From a checkpoint of a small transformer trained on Wikipedia: width 320, 5 heads of 64 (1 for keys and values).
MLP neurons of a small language model. Each row is named by its layer, matrix (down: output weights) and neuron, and shows model dimensions 160-287. Each number is 500 + 25 x the weight over its row's rms, rounded and kept within 0 to 999. Numbers have three digits each. A neuron's up and down rows have the sign that makes its largest values positive.
Before each neuron's rows, "fires before" lists the tokens most often just after its 100 highest values on Wikipedia text that the model never trained on.

fires before: "\n", " 0", " -", "\n\n", " –", "  "
L6.down388:532491555497499536503484522540524485565509511465573477530514521499465493514501468521498541497500537525482511481484494499500466487491512497483493537490447486508479521562503496465552532490493495509500475528457526472520510485470478512502447480479496481519525536474489527487521471524453489503515507543511529503485498487516513562533531499489472525443474521486518497485456491508496518470486

fires before: "="
L8.down686:520506500477518469505461500483506514469481598533563504468491505482526474482532507480503479500554479566516497445521519509518500474483484514489489466501536509501492482503508486510503511493500463565499498498478475487505480471537535528472515531525515489501528532508500471515513505503547509537482514480516543463501531479477521509470479486493444488482494477502520510509523503509478473548532

fires before: "|", " |"
L8.down360:515492494519464517471521490475485507500499505482569504524477509501457504499513502501499518517516515484485526515503508501467555523496469514489501491545513483490455544539492492463506494509496527503474503515460452515515496506539486487510513478469473500476479499514504493526513508512495496486523532515542533505509482561497445528485477524495474495490502544489450506534483508494492500489487

fires before: "|", " |", " Sport"
L8.down115:488477462530463536498512515501513484487477469522530500509519522521474472495491508491509500537446539491503523505512480544473513510517486507525510516490500478483524501510546528499476476480534515533481519534488466541527497474464494456528460501462500492430482439507487472471505501511538463443505518499512468538483490510491473502494473546505476495512559523502496492500481505498521525471489

fires before: " |", "|", "–", ".", "-"
L8.down636:529499451520544509518509505510552505493485423491477506498527525491471508504515523460501510491469523530504534500515479488474497507478501490522522523508517488550472484513517497498533463492498491511525495483479503518513492526535515488495523507482514508464517506511489490493469446504530481473462528488512484491472446555493474522478502523489485500506548508530499502476520532509552485507495

fires before: "0", "1", "9", "8", "4", "3"
L11.down655:523494462499497552578506488508465507537505495526492511513514527519519481495535488513499504477498507506517550548477515488564525492501482544512509471495502517510495525503482523503446485507464511535510513476520488539508505500487477561497462470528484522438492521469453451525481504511559519492504519532496523519479547511509489485490539494449532494487456515500451481518529493533497504464467

fires before: "="
L11.down398:502526508512494517491505514502487492498493337489470488507491502500513521495493504487520509501469478508496493490505498493489490504519515520492528527500532489504493502511491522498508473496496505484506516533512498524476519504480527504497486509476495500487486514506517502500509499499477493498503515498504365505504497521491526479508519517489532502502503496549521482487482490481594495504483

fires before: "\n", "  ", " Qualification", "\n\n", " Pts"
L5.down793:519490501536520514523520475502497512561516471481442502526485519513509503506482497498481475478492537483440476444477498543513474505471519456508524456468509479491478529532496507466518488486513517504485495507469532499518499462512527496485444474508506475525500568438487477510500484476458506478503489505464517515517495494510526532483513467478495505489523548514473472519503444497497511518482

fires before: " |", ")", " (", "\n\n", " –"
L6.down762:497518479466464512524480484490540511483516480522524481506503501482514533519519521475480468489534508497491499547482414511536525490518519534529475478460446513479499517455498490460502501517538533503496478497492517512502532519524495483526521558517475456494503483494478470472530512493541505507520476463517527537571515507462491504513492521485511527460508513476524565487474494472501486504458

fires before: "|", "\n", "-", "0", ":"
L8.down742:472518467515444522512533490480529501484495480530558497491512530523491507568484526487466529487520501517524500512447498446465507489487519435515482585488508505513501528476524485486491459493560483496491461491464496487511536505545484471512494478485497474459530456549532484496492490482516486499498506509530506504471484512541471459531527490462476511485522511558484520522520517477521493490520

fires before: "0", "8", "4", "3", "1", "2"
L5.down641:530497473525489516519538499507477516467522449485447494512504512512485525490489493491492527496506509547477475506458479536501531509486509499574491524432493469449478518497497507518474445484527495486503497498470504521507510519488499501533498501533476467491546489502504518503534515503564532459510493496498472551523486537499514476474505478473498533503517533466521536529521479495510512509509

fires before: "\n", "\n\n", " L", " GF", "="
L8.down736:477533478492502506456532517525477488496513500500460544495519476475531508535520500485475539482507529505468534528512493513454524504504475511551514477497524494519471514481485481501474504488504501490484492486534501462492470481476463500508495504497480506562521510477528501512538450500486476467481487511508490490529479515505492522483499426472469530513458478476494470517524497523494517483516

fires before: "s", "{", "2", "nt", " mi"
L8.down710:478526513525526515504507516519510516533496500514505499511503493471506527531482445484499533470480530427505488519489454497507498495498515545475505511493501482513502494479493554516535483480503523465475454498472477477517545483482518496528520524497522500428490502513475483512512505500532473487477510540506491505526538504537509499534522521467439514541472517500476497525479488509489480468442

fires before: "="
L10.down762:496504486496495492515514501493486502515498647496605523490530506498482485521499492482502495508522533513499495522507519483529477470489450493490446511506533467500481509492520508476520486518513498503486489479508487485497492513488511489524503510508516482499511498506490494497492531497505502469519512508477607493493492515515475521493520487526532491479510505449490508492487483503430511505493

fires before: "\n\n", " The", " It", " He"
L5.down624:495495462489503521586489527511480519508453534519545523537504536527506452475573500517479477506537471508484535478493489496465477503462502472500469532505529462528518490538531476543483504489535480481517540528473457483502505492533491535488431506520504494524517491502522469504480512517519498500489518503457567497501518533532469510502483500486451500492503502480459500544485496454460521509512

fires before: "\n", "  ", "\n\n", " |", " 0"
L6.down349:530458482520504506507518553524482454546493493484489460530451516492500496502491488522471526538493482504512511475493513499504513523513472477519501463506491490500526470487496455447520537544531504487509498509495487458495498503458495508498489505505500499464494562515472569485520480494483514502517454525503513537501517526529509482491493473460512541485518505496495484512507481516488491461470

fires before: " |", "isi", ";", ".", "-"
L4.down625:519452521506469491517506506494484484496506495503466519463539498497537494475486536504472468493505462510479472452461487547524493499526511472524483534496511491475533520492469480530508477482496536476493472457505491512508517500463490505512538508543475515499449509505472463484517477520523507534497443540458473553490501487495537529471494497504504527501491504502540561530550459500491480465508

fires before: "5", "0", "9", "1", "4", "8"
L11.down199:521472495506512500500514467523494492514503496458401441451493513526526514457474507539500527535486518509497533558496484480543535508479493534533480475493517529541530528487497474508520556540515513529507499469527512486499512516531495475541530464486549507524470582466452511486522498560533496491480512493485510543535539540498486501475518508466507493481479523479517486488508524483530500486490

fires before: " |", "2", ";"
L5.down305:504453502470508515483507531489478505507532492483528438488524506504518496504488557457488508469511493484513452486452493534483518515546493478515477496464513520477489471526493464517466484529506502468509534465508514499473491472468454477547492529541480461453510504500483540490481512500519502493493467504498487473475544461504542534494537489512532522464511508498542556502523521455544499448485

fires before: "="
L11.down278:478493511506498486520493527491491485485521362520405459502521484506502504505458477503480491503461526492508498518513503503478501482519474491501516487519483487507523524504501468491501481516490498506506504482520492523493482520464513526493528507467489514490481528487511554501482495488510497467477527513513393479497504489497525511487493539522486528520479523542510519482505504513535503495546

fires before: ",", "\n", "ity", "\n ", ")"
L4.down249:521498463503535535504477478475538461519503473479524495507520439520447531493537487457524489511512508514550499562460471495490522513482514477505516490515468466504466500491530503512514492501497512496501515525528466505436510505507518525494509491486463504485506535517525501520524516498472465489477489489478547463475503527505467486549485523456486510463478520573477520468501465500480534475475

fires before: ")", "–", ",", " –", "a", " |"
L11.down217:447522559504560530525484461485513464463471521508532512512481448479482480443540501494496504516535492506584499526459474490533573510482539503532457465493486461481500496460521491466507501509513511494514514469483476501465499489503499500459556510523428530474523485531510507458519491510492518485538469484492490492459502513483509490510488519494505512495495483480482514473454492531456510532521

fires before: "=", "isi", "\n", "\n\n"
L11.down442:509502456519481483460529520502496490513486378511413472524532515503527538489508513454524490513463524501495505520537510511505531507507471493527497533515468493494467508471472501504500494500480471513517435507526458489507510520481500520483494506468542526488483497494510490490502494525506480495460501506519421516518493517490504499459468524486487467478515506491493481510521499509517499486499

fires before: "="
L11.down697:511535495539473507493505511494516504504517365511389455491505498516498521494515487485499530503473503491496488516504537490488551504477489489493524516522479515542489467519524491505527527515475535488485473508493475498481473486456469489490520526469516492508521500485498492505499497521473468462484487499517406479504461507479501496487487519500508513459493478501497530484506474507550520464467

fires before: "2", "{", "^", "z"
L8.down270:496511484460547546474497517505490521495485493491448536497531485482482543540527522473502534532478505502531503547508470509469456518470504450518495541491467496489508533511457506534525478537481512500483484502500511449469518503518496498519523520484533505463505522487506510556478526493536513501526456496460485512547493505546528485488553506487478495476489513509514484514501529531483500491491

fires before: "="
L8.down406:482483494475490493533506486504501500507500673503645534506505521502481483483496502499506518504527485539525503493474499499509485509507513497498465500483497531510491493485484497493504499501493497523475511495514512490513517512500518497497499506501495497512533500496502491489512511490476505508497477520498638511503515511519487513498518489495468510494503491438506494519474492521428506498491

fires before: "|"
L8.down578:498527463500485514466523473490498487481532559483566506494495473498484462555532474510511501477525463454453508500505491476529537510537542487510464469539504484453508503529441523516506474476479542469530508518507483495484528503538497498516518495541458489506515482523492504526499474514531473498474480522487534503496502477535495504488493509507461481504481481477513493543506468485506505515524

fires before: "="
L11.down156:496519469517530519441460519478510508476529368530443459521489526505501522501507494496482500496468514492498466487508500480505512469485499505491516483512522492494499520507508491522480516446475495518504484510490510546463491507486452488474482527456541524523468532467466507506495487511544508466504511508529424505491468516474506511497527517535512486488477511507544488504494456527542499507475

fires before: ".", "″", "}", " km"
L11.down722:524498533527499480496456508478468511500550496517492470510529456486481464513523497465540497441470471511546552494495491524541513479529517547534495500509537510544501508493491485485522496530494503512498498512468504543458538528525481525524495533504496439496515528508486517507493476486511488503523497507490479492477535547464512494491508531508505505515516495475511484451523508495522470508509

fires before: "\n", " |", ":", ";"
L11.down179:511455495454510474466538544554492481590519462494492542534489546512506451508506498543533447486556499488509510489543497506503528475485482475500461466458530503497522528516445529465533449521515527509464455486538501476484481507538517500506475469485502541537479502472439498510496528501520532480515481473455546517490519476518459506501505469457535478489520505522473491458462485489481489472493

fires before: "="
L8.down69:506491503494491492518494500516506482509510682491649543481499494493500491495510505495502490502520488519493508509500505497524464500500513507499463507488510510490505501499473498515507516489492514500495485500501502465514534487512510512500493497527498500512536506502481496479518504488481496514493490492506635501500501496485491492493502482498495501510493498439501485512489486510418508511498

fires before: "="
L8.down614:504532468474489478494522481511497488499488600522580515484503495518484465536501470487495508488555478523498504475495543507483521502467489524523481487495490479502501501515532508505504543478503503460505470485463495512500464469488487478498501492523505482474529503518504518499481499498481503492482525494520567465474469483508465498491500506485479499528507471509477503503511546473404508472468

fires before: "\n\n", " He", " The", " In", " After"
L6.down286:461523514471500504539505515471513493529511546478525454522530534499514498493497491571490472499523485477472540492478472496483489512515519462472485503485485496483493500529499491518491484482489516484499559489470468478468481504495491528473468495496487469493499509432492476523523492490471506512522465531493570512526493527483551503533495488498479527475508521497483507537453504462457503501461

fires before: "="
L8.down579:482481476491495533540489452487511468500495641530580513470497514487535494510506513504487492470521511524480493493475489525517496507475492483499482505521511523492483519517524496531488520518509482521458495489490508499519516453519475548505494494475521456535532529512466489487474513510511482508471510491504592525486478497492495482506488446501503493498489509417528491509526484493462508487496

fires before: ")", ":", "\n", "\n\n", " is", " in"
L10.down796:486441498494529506487506510458507474506492479515488514523514507540525468549511509486449468496524511481534517502491499539478488490469448496537493488475504500468496449496561458469513515511508533487531477493490523500484511489479466493525484480491505525465511495516524487479504488514502504535514577542478455476484490487492531446500500491511495527498485496498504552522513519452542468501467

fires before: "\n", "\n\n", "="
L8.down184:493465527502508497535486536538498512515500513515558491502479509481527485463510514520493522477525522486503523500494488486470512498487461491477480460505485524503532500484543478450488498552504467518495516538465487506507489529476492518451495528498484548494473472528552520482523519515476496487484513515457497524495528544492493521454545507511506495513529528492475497490457500508497461497514

fires before: "}", ".", ",", "w"
L6.down550:542505566537494502464482490501498490502526501477502521517497491500485487491525463486480465505514512483512465492452542523539460488463490545489525507502520451531549512499503477510524514487506508506518483467520538539499503492474489501519500482543524520418492511513509529472501501477498524500499508457522471452506552511540503467474514486476538532500527513503510496461587463473477491516494

fires before: "\n", " .", "  ", " —"
L5.down704:554493542472483496515503550536495487522518529493509522517495497477478501502496459542505525510508495480487512478500501523459516491480457515495497492514491473473506523543535488507461510497534510484493495492519470530527488504463487539480453464492492497527524528457513518490497469517475521447486516512518527484512528506510493510522479485472530503517475528486443484515471493497495550476489